config = dict(
    n_head=8,
    positions='rope',
    rope_fraction=1.0,
    extras=['capped logits'],
    init_std_qkv=0.023,
    init_std_down=0.0,
    decay_fraction=0.736,
    decay_shape='linear',
    steps=5250,
)
MLP neurons of a small language model. Each row is named by its layer, matrix (gate and up: input weights) and neuron, and shows model dimensions 128-223. Each number is 50 + 10 x the weight over its row's rms, rounded and kept within 0 to 99. A neuron's up and down rows have the sign that makes its largest values positive.
After each neuron's rows, "fires on" lists the tokens most often at its 100 highest values on Wikipedia text that the model never trained on.

L5.gate172:26 48 50 28 68 59 50 57 46 47 64 44 45 55 51 48 41 53 40 80 55 48 44 60 56 58 58 45 54 57 50 43 45 53 67 35 56 51 57 58 58 59 58 51 66 62 60 49 55 54 47 48 50 60 60 53 55 59 33 34 46 26 51 46 51 40 51 59 57 50 28 39 34 57 44 34 51 51 47 37 39 46 56 46 31 45 65 54 51 47 59 33 47 52 50 71
L5.up172:34 66 52 46 66 55 48 51 37 56 17 56 61 56 39 51 52 32 25 45 40 22 42 64 56 49 58 60 73 52 46 55 55 49 57 54 64 48 53 49 58 50 68 63 81 52 53 39 56 51 49 43 58 58 63 41 61 39 32 56 48 65 55 40 63 61 38 56 47 46 33 45 45 62 35 49 47 69 44 52 45 42 64 54 40 40 58 55 71 57 48 46 46 55 48 60
fires on: "d", "fac", "m", "ol"

L3.gate155:44 40 51 51 54 62 33 43 58 62 46 65 50 39 55 60 41 41 61 52 54 36 49 54 38 35 82 51 56 46 33 39 84 31 55 57 47 48 66 38 51 54 55 42 54 44 49 39 53 57 53 69 52 72 67 46 52 34 68 70 49 51 58 47 47 45 49 61 43 53 43 50 46 59 55 46 51 55 42 63 54 70 39 49 55 64 71 55 42 46 55 46 43 57 61 49
L3.up155:57 67 48 54 65 59 59 44 62 40 44 46 45 36 44 49 56 57 39 42 37 34 48 50 51 48 61 44 69 46 84 49 36 32 39 40 52 58 57 53 43 46 65 69 64 52 34 44 54 58 48 68 56 61 43 46 55 53 70 38 43 46 58 45 54 47 43 51 48 31 39 43 42 63 66 65 62 55 59 44 31 40 50 44 64 73 55 50 34 45 42 52 69 61 56 56
fires on: "as", "and", "– ", "ros", "As", "az"

L14.gate527:70 62 46 54 57 45 63 41 56 46 43 40 62 41 47 40 65 59 57 58 44 42 45 46 32 52 64 38 33 61 46 39 44 44 51 64 64 47 34 43 45 44 32 45 37 57 50 78 41 57 54 28 39 54 55 50 57 49 39 48 54 50 57 26 43 59 53 60 39 56 38 55 59 53 46 57 61 49 35 43 52 49 56 62 42 43 68 26 47 30 74 43 47 59 45 51
L14.up527:38 69 47 57 54 40 21 47 45 42 48 32 65 53 47 40 49 43 40 60 49 48 39 49 57 42 58 37 38 69 39 50 49 54 56 43 52 52 35 55 37 49 41 40 32 58 44 60 61 41 41 40 40 45 62 36 37 52 38 31 27 48 58 48 48 57 43 60 59 63 59 47 41 43 37 37 57 34 49 45 40 61 45 72 39 56 53 50 50 38 44 46 53 65 55 45
fires on: "an ", "'", "An "

L2.gate540:59 48 41 50 38 52 50 46 49 51 47 41 42 51 62 61 43 52 47 58 57 43 52 29 40 55 35 53 44 49 55 67 41 39 52 25 34 51 39 47 56 47 65 54 55 52 64 51 55 47 33 41 48 69 51 49 51 53 38 38 58 50 45 38 59 57 58 57 50 45 45 45 48 40 38 62 31 46 58 55 54 29 62 67 43 43 44 46 51 43 52 50 45 62 30 41
L2.up540:38 47 47 61 53 46 42 50 55 60 47 57 35 41 44 53 38 42 33 50 44 55 57 55 45 55 51 50 50 64 52 56 61 54 50 69 46 49 56 33 32 74 57 46 49 50 51 53 50 62 50 49 41 57 48 48 44 49 37 41 37 49 45 62 64 48 57 47 45 44 54 56 38 39 51 44 77 66 58 44 61 43 67 60 61 68 58 53 49 64 59 56 60 63 54 52
fires on: "202", "201"

L2.gate694:48 40 49 54 76 60 52 56 68 49 32 68 43 31 53 63 54 50 42 59 50 56 54 47 44 51 54 39 50 45 51 67 53 53 61 52 51 49 59 60 56 40 41 32 57 53 49 46 60 58 41 48 63 53 57 26 46 51 64 61 57 51 55 55 32 47 44 64 68 41 44 28 62 48 48 42 63 41 44 57 66 34 61 42 54 46 42 57 60 50 52 47 51 60 48 46
L2.up694:40 57 49 49 49 49 45 48 44 58 31 35 40 51 38 68 53 52 34 36 55 40 53 47 50 47 54 43 56 19 72 45 40 50 43 48 35 42 44 53 80 43 59 35 43 37 30 70 62 46 41 45 48 60 34 23 65 40 56 45 57 46 57 51 36 48 34 41 46 41 41 46 44 68 57 68 47 60 47 54 58 57 52 71 48 47 61 48 48 60 53 54 49 69 51 50
fires on: "as", "000", ": ", "As", "inter", "500"

L2.gate111:53 48 48 50 44 54 59 59 64 39 58 42 37 56 31 58 55 60 65 57 44 41 43 40 48 66 24 45 44 52 56 67 58 42 60 37 47 59 55 45 38 53 37 45 74 49 61 49 42 60 45 59 62 61 43 54 52 59 47 33 59 53 55 54 50 60 37 43 61 53 54 42 35 55 49 33 32 39 53 62 51 32 28 56 51 35 40 39 53 51 58 45 34 57 56 43
L2.up111:37 43 61 58 63 57 38 59 51 45 40 53 62 68 45 62 47 65 53 52 50 50 43 52 48 45 66 32 53 54 41 44 73 54 40 49 57 50 66 52 36 63 74 62 35 47 43 36 32 59 53 36 42 63 54 48 39 41 45 41 51 61 40 49 50 60 58 41 45 41 48 55 32 56 69 40 50 58 29 56 57 48 59 48 62 77 60 36 56 49 40 56 61 56 47 41
fires on: "197", "Lu", "Award", "202", "na", "al "

L2.gate718:73 31 37 47 64 38 46 42 47 35 53 44 46 38 28 47 65 45 44 53 47 49 33 65 55 48 58 50 54 43 66 60 40 50 28 55 61 54 41 61 54 50 58 52 51 58 37 52 59 50 50 43 43 54 65 60 72 47 50 44 56 42 65 51 18 48 49 40 47 41 59 32 50 51 61 54 66 51 68 56 44 46 52 56 51 62 52 41 68 49 27 45 33 50 54 70
L2.up718:52 50 53 46 58 68 53 41 48 32 26 42 35 56 43 72 59 42 57 40 38 49 53 53 50 45 48 69 46 65 47 68 32 42 52 36 70 58 42 50 68 65 62 37 51 43 62 53 52 47 47 47 50 35 63 50 73 76 57 53 47 50 49 51 53 53 38 52 52 54 58 57 51 57 48 40 56 57 40 45 41 54 65 60 68 63 47 52 54 44 60 43 32 62 41 56
fires on: "each ", "every ", "wor", "average ", "per ", "Gold "

L6.gate771:61 45 48 50 51 51 67 51 59 45 54 51 47 57 50 36 48 42 39 42 42 50 46 43 51 42 64 43 49 60 48 59 41 49 47 52 49 42 35 45 47 33 53 51 55 44 65 51 57 64 49 38 53 40 67 40 40 59 47 46 55 60 61 53 47 69 39 35 43 53 34 58 58 54 74 51 55 63 67 58 58 39 54 74 63 45 38 51 38 67 54 47 41 58 61 38
L6.up771:42 66 51 60 41 40 32 68 40 65 54 38 45 59 68 53 50 64 49 57 43 45 51 62 69 52 51 39 55 65 51 61 52 38 54 53 35 56 49 47 37 57 58 57 57 52 70 29 45 60 55 42 70 43 54 58 46 43 60 50 46 51 38 45 65 50 58 52 56 46 53 63 48 47 61 54 46 67 35 45 60 59 57 52 53 72 40 47 58 71 48 47 65 56 45 50
fires on: "out", "y", "syn", "al", "den"

L2.gate750:52 40 59 53 59 42 39 46 45 41 53 70 58 59 56 43 59 50 35 23 51 56 56 53 57 37 45 40 35 57 41 59 43 49 50 38 48 70 49 39 51 46 26 57 56 63 66 38 41 54 47 54 57 49 48 39 52 50 57 31 41 63 49 34 49 36 54 52 64 54 26 55 50 42 55 56 68 55 47 66 69 39 58 48 39 58 45 35 38 42 41 57 60 58 50 31
L2.up750:55 50 43 71 67 61 52 43 48 40 38 48 52 62 57 58 33 64 48 40 73 60 34 50 55 50 57 39 34 35 33 50 36 56 58 53 53 51 39 19 62 46 49 59 43 55 37 36 42 59 43 55 56 39 37 47 35 49 42 33 65 52 52 46 51 52 38 46 60 52 35 47 52 56 57 62 55 54 50 62 71 33 58 48 50 60 38 47 42 44 52 61 52 57 56 47
fires on: "con", "commun", "trans", "inter"

L4.gate312:48 61 61 53 38 63 47 49 48 69 48 64 55 29 57 31 33 69 48 50 38 53 72 52 42 34 66 37 51 33 42 48 64 52 43 40 49 59 41 43 71 60 41 52 34 45 57 57 50 36 50 45 47 58 57 46 51 68 43 43 55 54 65 41 59 34 30 47 41 49 27 48 34 58 63 44 64 48 66 42 60 43 54 40 66 49 59 44 51 54 59 56 83 38 49 48
L4.up312:46 62 56 45 51 51 33 56 57 52 49 60 70 57 37 18 49 60 46 28 66 48 53 42 50 39 44 39 56 55 56 39 74 48 47 43 60 55 58 57 55 62 36 56 61 48 31 43 42 61 40 41 50 63 48 66 66 44 57 41 30 46 65 42 53 51 46 58 61 39 56 45 47 62 52 56 50 60 25 49 52 47 53 36 58 37 64 56 57 30 62 49 43 43 41 45
fires on: "En", "Pol", "en", "pri", "pol"

L3.gate118:35 56 63 44 49 55 59 44 56 62 42 67 35 54 64 62 64 71 50 69 37 47 49 50 35 54 51 44 67 58 24 53 54 36 41 32 51 44 36 49 64 47 56 66 57 52 40 50 53 60 49 45 54 55 37 34 56 49 42 50 47 46 44 59 41 53 49 59 60 56 40 56 58 53 50 41 44 57 62 58 48 51 49 52 32 60 46 60 51 47 50 53 42 55 29 52
L3.up118:54 46 61 42 30 51 42 45 56 65 55 50 41 57 58 58 42 63 62 62 45 39 51 56 48 44 45 59 65 36 47 56 39 46 33 51 63 46 45 73 58 49 51 59 50 61 40 54 35 53 39 53 52 44 55 45 47 72 51 58 53 60 55 53 22 40 56 59 52 36 54 49 47 62 61 36 45 47 66 52 56 40 53 44 35 70 40 49 38 64 63 55 65 36 38 74
fires on: "ge", "Ne", "Ge", "ib", "ne", "Nich"

L14.gate570:39 30 43 58 46 41 45 64 39 60 62 43 47 63 54 34 45 72 51 56 57 49 53 46 48 47 44 43 69 49 49 67 49 50 54 62 46 48 38 42 58 39 34 56 59 50 72 62 48 49 43 46 52 48 50 66 63 50 33 67 55 55 47 67 50 45 43 51 42 51 38 54 46 44 38 61 60 49 49 66 71 50 42 46 29 41 60 49 66 79 47 45 29 52 38 58
L14.up570:46 52 62 70 58 37 46 52 33 49 59 63 43 59 49 55 44 41 44 59 64 62 43 43 53 36 47 47 48 63 54 42 39 58 59 65 44 47 32 55 45 37 54 54 51 30 53 58 34 57 32 32 52 40 43 52 49 56 62 53 46 57 62 65 45 52 69 52 43 31 48 57 48 43 35 53 46 42 60 53 46 65 66 30 65 45 53 53 60 80 80 50 45 50 62 46
fires on: "G", "Gl", "-", "g", "gl"

L9.gate227:59 30 41 63 45 59 64 38 43 38 56 67 45 38 57 52 66 72 38 56 58 36 64 51 44 35 53 54 32 52 65 51 51 52 43 53 44 57 40 46 55 53 47 42 59 57 39 43 54 64 46 44 52 47 48 48 33 41 40 45 42 52 67 45 63 49 48 48 57 34 65 47 56 57 46 38 36 54 30 51 69 37 44 61 30 53 59 57 42 65 46 54 41 55 49 34
L9.up227:57 40 52 25 44 53 64 53 49 44 60 62 48 53 55 70 46 48 43 58 56 33 63 64 64 46 48 56 40 47 67 32 65 45 48 59 57 51 55 44 55 46 62 60 45 40 56 50 56 53 46 57 49 64 51 48 32 42 68 47 58 55 72 49 50 56 51 34 44 37 58 54 44 56 57 40 43 52 39 63 52 57 48 53 45 53 45 43 40 54 47 57 74 53 43 23
fires on: "(", "| ", "in ", "of ", "\n  "

L9.gate115:41 55 49 59 56 62 50 56 34 54 52 40 46 52 49 56 44 45 55 62 53 35 60 46 44 66 55 73 46 51 65 65 56 52 42 54 39 55 49 58 60 51 54 34 61 48 30 49 52 50 40 51 71 60 60 60 48 50 40 55 59 49 55 49 27 43 25 47 39 73 53 34 65 52 62 48 54 46 47 56 47 54 50 61 39 62 64 49 49 43 65 51 44 44 70 55
L9.up115:61 60 39 48 47 58 59 44 51 45 55 51 56 49 48 67 65 46 39 50 20 51 53 63 36 49 59 53 49 64 50 53 53 62 36 60 68 39 52 46 63 33 50 46 51 35 62 52 56 37 57 51 55 53 67 36 39 59 59 59 49 41 60 49 52 56 39 42 68 54 70 43 47 50 39 61 22 69 63 52 40 54 41 63 55 61 60 47 47 44 65 57 49 64 55 58
fires on: "a ", "t", "any ", "each ", "every ", "-"

L4.gate821:48 70 43 33 48 67 61 61 41 37 57 62 44 82 57 21 44 42 36 31 65 39 42 39 63 52 69 33 37 51 47 55 56 49 51 39 39 56 67 54 56 44 49 51 41 45 41 52 51 42 52 41 21 43 55 36 76 44 49 46 51 40 47 28 51 50 49 69 49 58 45 70 50 42 40 70 42 30 36 52 43 45 41 62 51 42 57 33 69 49 64 48 57 40 54 41
L4.up821:48 54 46 49 73 48 40 45 59 44 49 34 46 59 50 31 43 38 40 38 37 55 46 32 53 40 59 29 45 67 59 38 43 39 41 58 53 53 50 41 59 67 44 43 23 50 47 50 70 33 37 42 49 48 71 33 62 54 62 37 26 60 49 67 50 52 46 71 45 45 45 55 50 49 48 52 52 65 42 60 48 70 39 56 48 54 50 35 56 62 58 48 39 26 68 57
fires on: "ol", "ig", "uk"

L4.gate676:41 65 42 65 76 39 62 45 38 47 33 54 58 55 51 24 53 60 44 45 55 47 50 47 44 43 64 26 42 62 66 50 39 58 61 54 57 32 42 50 52 37 37 69 44 58 61 57 45 30 23 51 58 51 61 49 57 46 64 63 50 48 53 55 48 56 47 56 44 63 45 53 40 63 50 45 52 40 44 46 32 34 49 53 39 54 50 30 54 55 50 47 40 51 44 42
L4.up676:52 38 44 47 50 36 52 50 34 50 45 57 65 65 40 60 50 48 62 56 63 52 52 30 49 69 68 47 28 62 44 42 61 56 53 62 45 31 43 61 23 53 43 49 45 55 53 53 34 37 34 59 44 65 61 44 56 44 50 49 48 57 55 56 57 61 42 49 35 63 51 63 57 48 45 40 58 44 42 48 48 58 56 65 39 48 43 64 46 45 67 36 55 70 38 57
fires on: "an ", "This ", "this "

L2.gate537:44 31 54 50 68 62 46 60 46 53 58 44 59 31 43 66 49 60 36 52 52 48 36 47 54 63 33 58 64 46 41 64 52 52 55 51 49 45 51 45 52 35 31 52 46 44 54 51 56 52 63 63 54 55 45 60 39 54 58 63 52 40 56 44 48 50 52 55 46 55 52 42 45 45 52 45 48 47 59 50 63 43 57 58 19 46 50 46 53 54 45 56 48 50 48 37
L2.up537:33 45 39 46 46 47 45 48 60 39 52 37 61 44 54 64 44 42 60 56 57 55 42 50 25 50 52 62 65 56 50 53 47 48 57 36 45 44 57 43 58 56 37 48 87 45 50 44 49 55 54 50 46 48 54 43 64 49 42 67 75 38 39 62 41 46 57 55 57 67 29 48 56 42 67 30 62 51 40 52 54 49 57 45 40 40 61 66 54 52 36 47 65 46 45 55
fires on: "g", "G", "game ", "game", "Game ", "-"

L15.gate18:38 38 26 46 37 44 49 53 48 41 35 59 42 51 47 51 47 50 55 38 40 46 54 41 37 45 42 40 61 52 51 40 35 57 39 39 52 62 52 49 39 62 47 42 47 53 54 55 49 42 53 58 60 53 59 51 42 59 28 57 38 51 54 35 53 52 58 52 53 46 48 42 51 52 53 59 46 51 47 56 53 36 47 47 58 64 45 56 65 55 50 54 49 50 50 58
L15.up18:69 47 58 61 43 54 48 52 60 46 41 45 39 50 54 53 71 62 46 47 38 49 61 69 58 44 41 57 48 59 63 42 56 38 42 50 47 45 41 37 34 52 61 57 56 43 50 58 48 49 62 65 40 49 61 38 56 47 45 42 21 65 31 40 51 56 62 60 58 37 68 44 49 62 51 50 51 45 55 55 52 37 58 45 50 44 55 40 43 50 47 58 46 42 44 50
fires on: "was ", "were ", "is ", "are ", "been "

L2.gate354:61 62 70 43 59 49 65 40 40 61 36 64 62 59 41 36 56 44 41 31 63 46 51 53 66 45 57 41 48 46 48 35 30 71 55 39 48 31 41 53 53 62 40 39 45 48 47 54 41 51 44 39 39 46 59 45 51 35 52 49 36 48 68 56 47 65 47 69 48 49 54 59 46 62 38 49 45 56 44 58 70 65 39 55 40 48 45 35 39 56 50 56 42 46 48 48
L2.up354:54 47 46 38 44 60 57 19 29 50 58 52 54 53 56 51 56 54 38 65 63 47 50 28 51 40 55 67 50 50 51 52 49 42 47 43 31 53 67 37 56 47 60 57 61 47 73 66 58 46 38 52 45 42 55 40 62 39 50 57 53 61 46 51 54 51 45 56 74 47 35 46 54 51 59 50 40 55 36 56 47 32 32 44 49 55 51 45 43 46 41 51 63 49 52 57
fires on: "other ", "Other ", "Major ", "actor"

L12.gate466:37 67 49 45 36 37 63 60 54 72 57 55 50 55 42 54 61 54 46 31 60 36 50 71 63 45 55 50 62 37 34 46 21 47 42 45 48 29 57 59 36 65 54 38 55 28 58 48 50 65 56 73 51 55 53 55 42 39 36 60 38 51 41 33 53 52 62 53 45 48 38 30 44 51 48 39 45 53 61 51 58 48 50 53 37 67 34 50 57 47 55 34 62 51 30 40
L12.up466:51 42 62 52 33 47 49 45 60 53 62 56 63 59 52 47 51 50 53 58 43 51 55 72 58 44 42 58 41 68 49 42 42 43 45 47 55 38 58 46 68 60 46 47 60 50 63 53 26 64 64 65 57 58 44 57 58 63 57 41 38 47 53 43 46 43 53 60 34 74 66 50 49 61 42 39 34 62 44 62 45 42 55 52 43 60 38 51 44 61 39 57 55 54 48 50
fires on: "were ", "are ", "be ", "w"

L6.gate643:44 42 34 43 60 55 48 46 45 44 52 44 40 63 35 49 52 69 31 54 60 48 44 69 59 42 47 82 35 60 61 44 64 49 40 33 49 53 65 47 55 52 58 58 47 68 41 60 46 53 43 50 52 38 59 35 40 37 58 47 43 51 64 49 64 51 53 52 50 47 75 42 57 44 45 41 52 43 43 47 49 34 43 37 47 53 50 49 50 40 66 48 50 42 50 45
L6.up643:43 50 65 56 50 52 55 40 52 47 61 60 56 58 32 58 37 53 49 44 22 54 31 47 46 50 71 47 60 60 63 48 51 44 51 70 35 49 57 40 56 59 40 46 45 39 39 48 58 49 47 52 52 56 43 38 48 56 68 39 56 46 66 59 49 47 49 43 38 40 54 68 54 44 29 41 42 42 48 31 54 41 52 26 61 52 49 56 36 52 54 61 54 60 61 47
fires on: "an", "| ", "en"

L14.gate618:55 52 44 42 53 57 60 51 50 45 57 50 66 49 52 56 38 54 42 61 44 31 66 39 43 58 66 51 51 46 51 51 52 51 72 63 58 44 40 43 64 45 37 66 39 59 59 37 49 46 42 54 46 48 28 47 50 54 45 44 28 45 48 75 63 38 40 61 56 70 31 42 39 39 61 45 53 62 52 66 58 55 26 41 42 36 71 55 56 48 50 56 55 37 31 49
L14.up618:48 46 45 54 61 54 62 22 63 49 54 52 70 54 44 47 35 56 52 46 72 48 55 61 69 60 58 61 55 49 41 57 55 41 59 39 49 60 38 63 48 40 49 51 58 53 41 59 45 59 52 32 57 59 61 45 41 52 52 48 47 57 44 45 58 42 58 68 60 79 39 44 21 52 44 53 39 47 54 48 35 47 38 53 51 47 35 59 40 63 23 75 56 64 33 48
fires on: "m", "M", "'", "Zealand "

L9.gate82:62 45 58 54 54 61 51 34 49 64 63 42 37 43 72 60 47 41 40 61 54 53 57 40 45 46 44 55 67 57 43 58 51 68 51 59 62 50 59 46 50 52 63 44 49 36 59 57 45 60 52 50 39 33 52 58 64 60 48 36 69 64 47 68 47 43 41 51 39 52 40 48 39 39 46 35 33 54 54 51 66 56 51 47 56 43 35 47 56 54 72 49 38 56 48 59
L9.up82:38 38 44 58 66 50 48 49 40 68 50 51 69 47 34 52 42 43 51 32 52 42 45 54 41 59 27 45 71 48 56 68 55 40 34 46 46 52 40 42 50 41 43 52 39 40 41 48 55 64 59 72 43 53 54 54 54 44 39 57 76 70 58 60 55 45 45 53 37 60 46 50 51 35 38 39 35 55 65 59 47 60 61 41 65 37 53 45 37 53 67 55 55 43 48 52
fires on: "as ", "As ", "i"

L12.gate805:41 35 62 48 43 56 53 47 62 59 39 53 71 54 55 53 48 42 42 57 50 30 54 36 53 53 49 51 50 70 47 46 28 54 57 44 48 68 35 41 41 42 48 36 58 51 26 54 33 53 59 65 50 42 36 58 51 61 48 59 49 44 40 66 59 34 44 68 57 38 52 31 52 34 71 39 56 52 51 49 51 49 36 58 55 41 28 61 29 51 59 37 53 36 60 48
L12.up805:29 43 55 69 57 43 57 58 51 48 41 53 46 64 71 32 47 47 58 53 53 49 43 39 53 34 53 42 36 40 46 46 45 51 41 65 66 57 43 51 50 69 43 62 43 46 61 45 39 46 50 46 36 45 43 60 53 76 43 46 43 40 66 79 56 45 58 46 49 35 51 45 67 27 52 41 42 47 67 57 56 63 48 54 44 44 45 64 47 45 48 61 48 47 43 50
fires on: "st", "Str", "-", "str", "tr"

L7.gate189:59 50 55 64 63 50 46 53 49 46 44 59 45 62 57 47 30 50 37 56 55 36 43 46 46 54 64 49 46 49 42 58 51 35 59 25 41 51 50 40 60 43 32 53 61 48 41 37 50 49 61 54 61 58 56 66 60 56 54 57 44 48 54 67 58 47 52 51 48 59 39 36 52 68 49 45 47 69 47 64 59 40 57 43 41 42 48 62 60 53 44 62 33 45 56 58
L7.up189:39 38 49 43 47 51 52 44 47 49 45 49 45 46 52 66 43 37 26 62 54 50 54 70 45 39 44 70 49 40 46 61 73 45 55 57 50 48 56 45 53 30 36 68 50 30 57 45 56 56 64 48 40 51 48 42 36 74 46 55 58 33 46 81 51 64 51 55 47 55 45 59 64 29 46 63 56 51 61 49 31 38 44 43 52 40 67 55 45 61 70 57 46 47 46 56
fires on: "th", "d", "g", "m", "G"

L5.gate305:33 52 36 39 44 53 42 35 53 51 57 46 44 59 45 55 47 50 41 38 46 61 58 45 36 47 36 56 63 56 35 46 58 58 44 54 64 55 39 62 66 38 68 56 51 68 46 55 38 45 69 55 44 36 69 50 40 61 61 30 51 64 41 61 45 48 30 47 26 60 53 21 43 57 46 42 59 45 45 60 58 59 52 49 46 59 48 57 61 53 69 65 51 37 67 63
L5.up305:47 54 45 46 55 49 45 20 33 48 44 67 45 57 38 65 36 45 58 34 43 47 47 36 35 44 49 47 63 66 44 35 57 64 40 38 48 47 42 48 69 36 52 70 44 38 63 50 65 59 47 44 42 61 51 49 40 51 58 50 49 61 53 40 42 53 63 44 47 47 55 56 45 64 58 50 50 48 69 43 53 71 52 50 46 41 49 37 52 53 57 55 38 50 74 66
fires on: "ri", "Di", "am", "i", "Ma", "whe"

L2.gate364:45 69 60 40 48 45 57 39 57 49 48 30 37 40 61 33 61 62 52 52 32 52 73 59 41 36 52 75 48 62 49 44 17 60 54 42 52 68 38 32 45 57 51 42 57 50 32 54 52 49 56 47 42 62 60 63 38 57 47 46 40 57 63 49 44 61 47 50 39 29 39 32 50 57 43 42 50 61 62 52 34 39 57 49 50 48 55 44 64 60 48 52 60 66 51 49
L2.up364:45 38 53 55 50 48 36 53 56 48 53 49 47 58 52 50 29 62 48 50 54 46 26 55 39 47 55 39 48 33 65 39 51 69 50 42 48 61 36 40 43 54 68 62 41 58 65 38 44 55 47 54 23 31 51 69 65 68 55 53 56 58 74 56 55 38 38 52 46 38 39 55 63 44 57 46 66 56 63 62 48 70 48 53 33 49 62 44 49 57 42 40 47 53 75 58
fires on: "==", "tr", "== ", "ant", "electr", "str"

L15.gate529:52 58 47 45 58 57 52 64 30 45 40 50 52 56 49 49 46 51 55 53 35 50 50 56 44 51 38 56 41 54 45 42 40 48 49 45 39 46 47 44 52 62 60 56 71 72 41 41 50 67 57 65 47 57 40 61 57 46 53 49 57 60 44 53 44 41 55 43 46 63 65 55 28 55 54 44 68 47 71 52 52 46 68 37 40 54 53 28 44 59 35 36 49 39 62 36
L15.up529:53 53 46 54 53 67 46 50 48 40 50 47 63 45 49 66 63 63 55 66 53 48 30 38 60 31 50 32 57 59 53 59 42 35 58 57 41 48 55 73 50 36 40 53 65 51 45 41 56 41 56 65 36 61 36 63 57 58 42 52 38 33 41 57 46 42 46 60 42 31 52 63 44 41 38 44 45 34 52 34 30 57 53 50 56 47 44 20 71 41 39 63 51 56 50 62
fires on: "F", "Bl", "re", "O", "B", "Pl"

L4.gate155:54 40 37 44 32 38 43 53 79 32 52 57 37 41 61 48 38 67 53 49 38 45 50 72 54 53 50 50 67 58 57 54 49 59 61 42 45 57 65 53 47 39 48 62 48 50 49 51 56 35 38 38 48 45 46 49 40 56 40 58 53 59 56 55 19 50 49 62 60 49 27 54 40 34 61 56 59 55 50 58 60 41 62 39 44 50 40 58 47 42 54 53 55 54 40 38
L4.up155:54 64 60 54 24 46 24 54 72 52 54 81 47 43 50 57 53 48 53 60 43 28 60 61 61 57 45 34 58 63 55 67 40 45 54 49 57 64 43 57 37 49 51 58 45 69 52 60 57 43 60 47 35 58 47 34 40 48 46 83 40 46 49 67 24 50 58 55 50 46 42 32 49 49 43 58 40 57 62 47 31 52 49 44 47 58 57 62 46 55 48 38 59 47 55 47
fires on: "ne", "Ne", "electr", "Park", "organ", "Dun"

L2.gate655:70 44 59 52 58 49 46 61 40 56 45 47 50 59 43 62 45 52 52 67 57 32 55 56 40 50 49 55 47 44 39 54 49 42 61 46 46 49 37 61 51 63 51 50 54 55 57 37 52 61 48 42 46 52 57 64 33 56 57 46 66 59 39 46 56 47 38 49 36 60 59 62 42 36 57 32 39 55 51 49 41 37 50 57 54 46 56 50 29 51 59 44 56 60 48 58
L2.up655:71 46 60 59 44 55 54 59 44 44 52 44 36 70 50 53 54 41 26 50 54 40 58 52 23 37 35 46 43 58 40 50 58 69 45 47 60 49 49 46 53 47 53 51 55 57 52 56 41 62 40 44 32 51 40 49 55 53 49 47 52 46 64 58 52 58 48 60 46 57 57 58 36 35 26 54 45 43 45 51 40 48 39 39 52 56 43 49 52 49 50 71 54 51 61 60
fires on: "for ", "For ", "ia", "African "

L15.gate610:56 49 41 47 45 50 54 52 44 50 66 39 43 54 42 38 56 45 57 71 47 30 41 55 45 45 65 41 52 44 57 41 46 45 54 42 55 62 40 44 47 42 36 41 56 48 29 45 42 40 41 59 39 47 54 40 55 50 54 39 52 62 64 43 67 43 42 48 46 69 48 55 52 61 37 50 43 65 56 49 58 55 49 49 28 49 57 47 61 54 62 37 39 59 73 49
L15.up610:47 50 44 63 51 54 55 41 29 61 43 64 45 53 47 51 56 44 40 50 42 41 63 38 53 51 47 50 61 47 43 53 71 54 47 62 38 60 62 32 47 50 55 55 51 63 51 59 42 42 65 46 33 48 70 52 59 37 47 66 65 62 52 53 45 48 62 64 50 61 62 40 56 69 39 46 52 61 54 49 52 53 52 57 46 47 43 48 58 65 40 67 45 47 55 58
fires on: "M", "m"

L2.gate619:52 58 59 48 71 44 42 52 48 47 57 32 41 46 47 44 55 53 54 50 56 57 59 60 48 47 53 61 43 63 54 32 50 58 48 42 55 48 50 63 47 65 48 60 47 41 48 45 46 44 51 68 31 46 48 49 38 40 55 43 43 37 54 56 42 56 67 54 50 50 52 34 57 51 44 54 65 47 42 52 40 43 59 38 39 55 50 68 41 53 28 61 60 52 52 47
L2.up619:45 32 52 42 64 46 59 37 42 36 34 60 60 42 45 55 44 58 47 51 75 43 41 56 44 37 37 67 57 43 54 46 52 46 40 31 72 44 50 44 43 38 41 42 38 48 62 61 65 60 44 65 51 64 65 46 54 63 54 54 63 52 30 38 56 44 47 52 52 51 31 38 49 51 48 53 48 48 49 39 40 54 60 49 50 73 50 45 52 49 46 36 44 37 74 59
fires on: "M", "al", "Mov"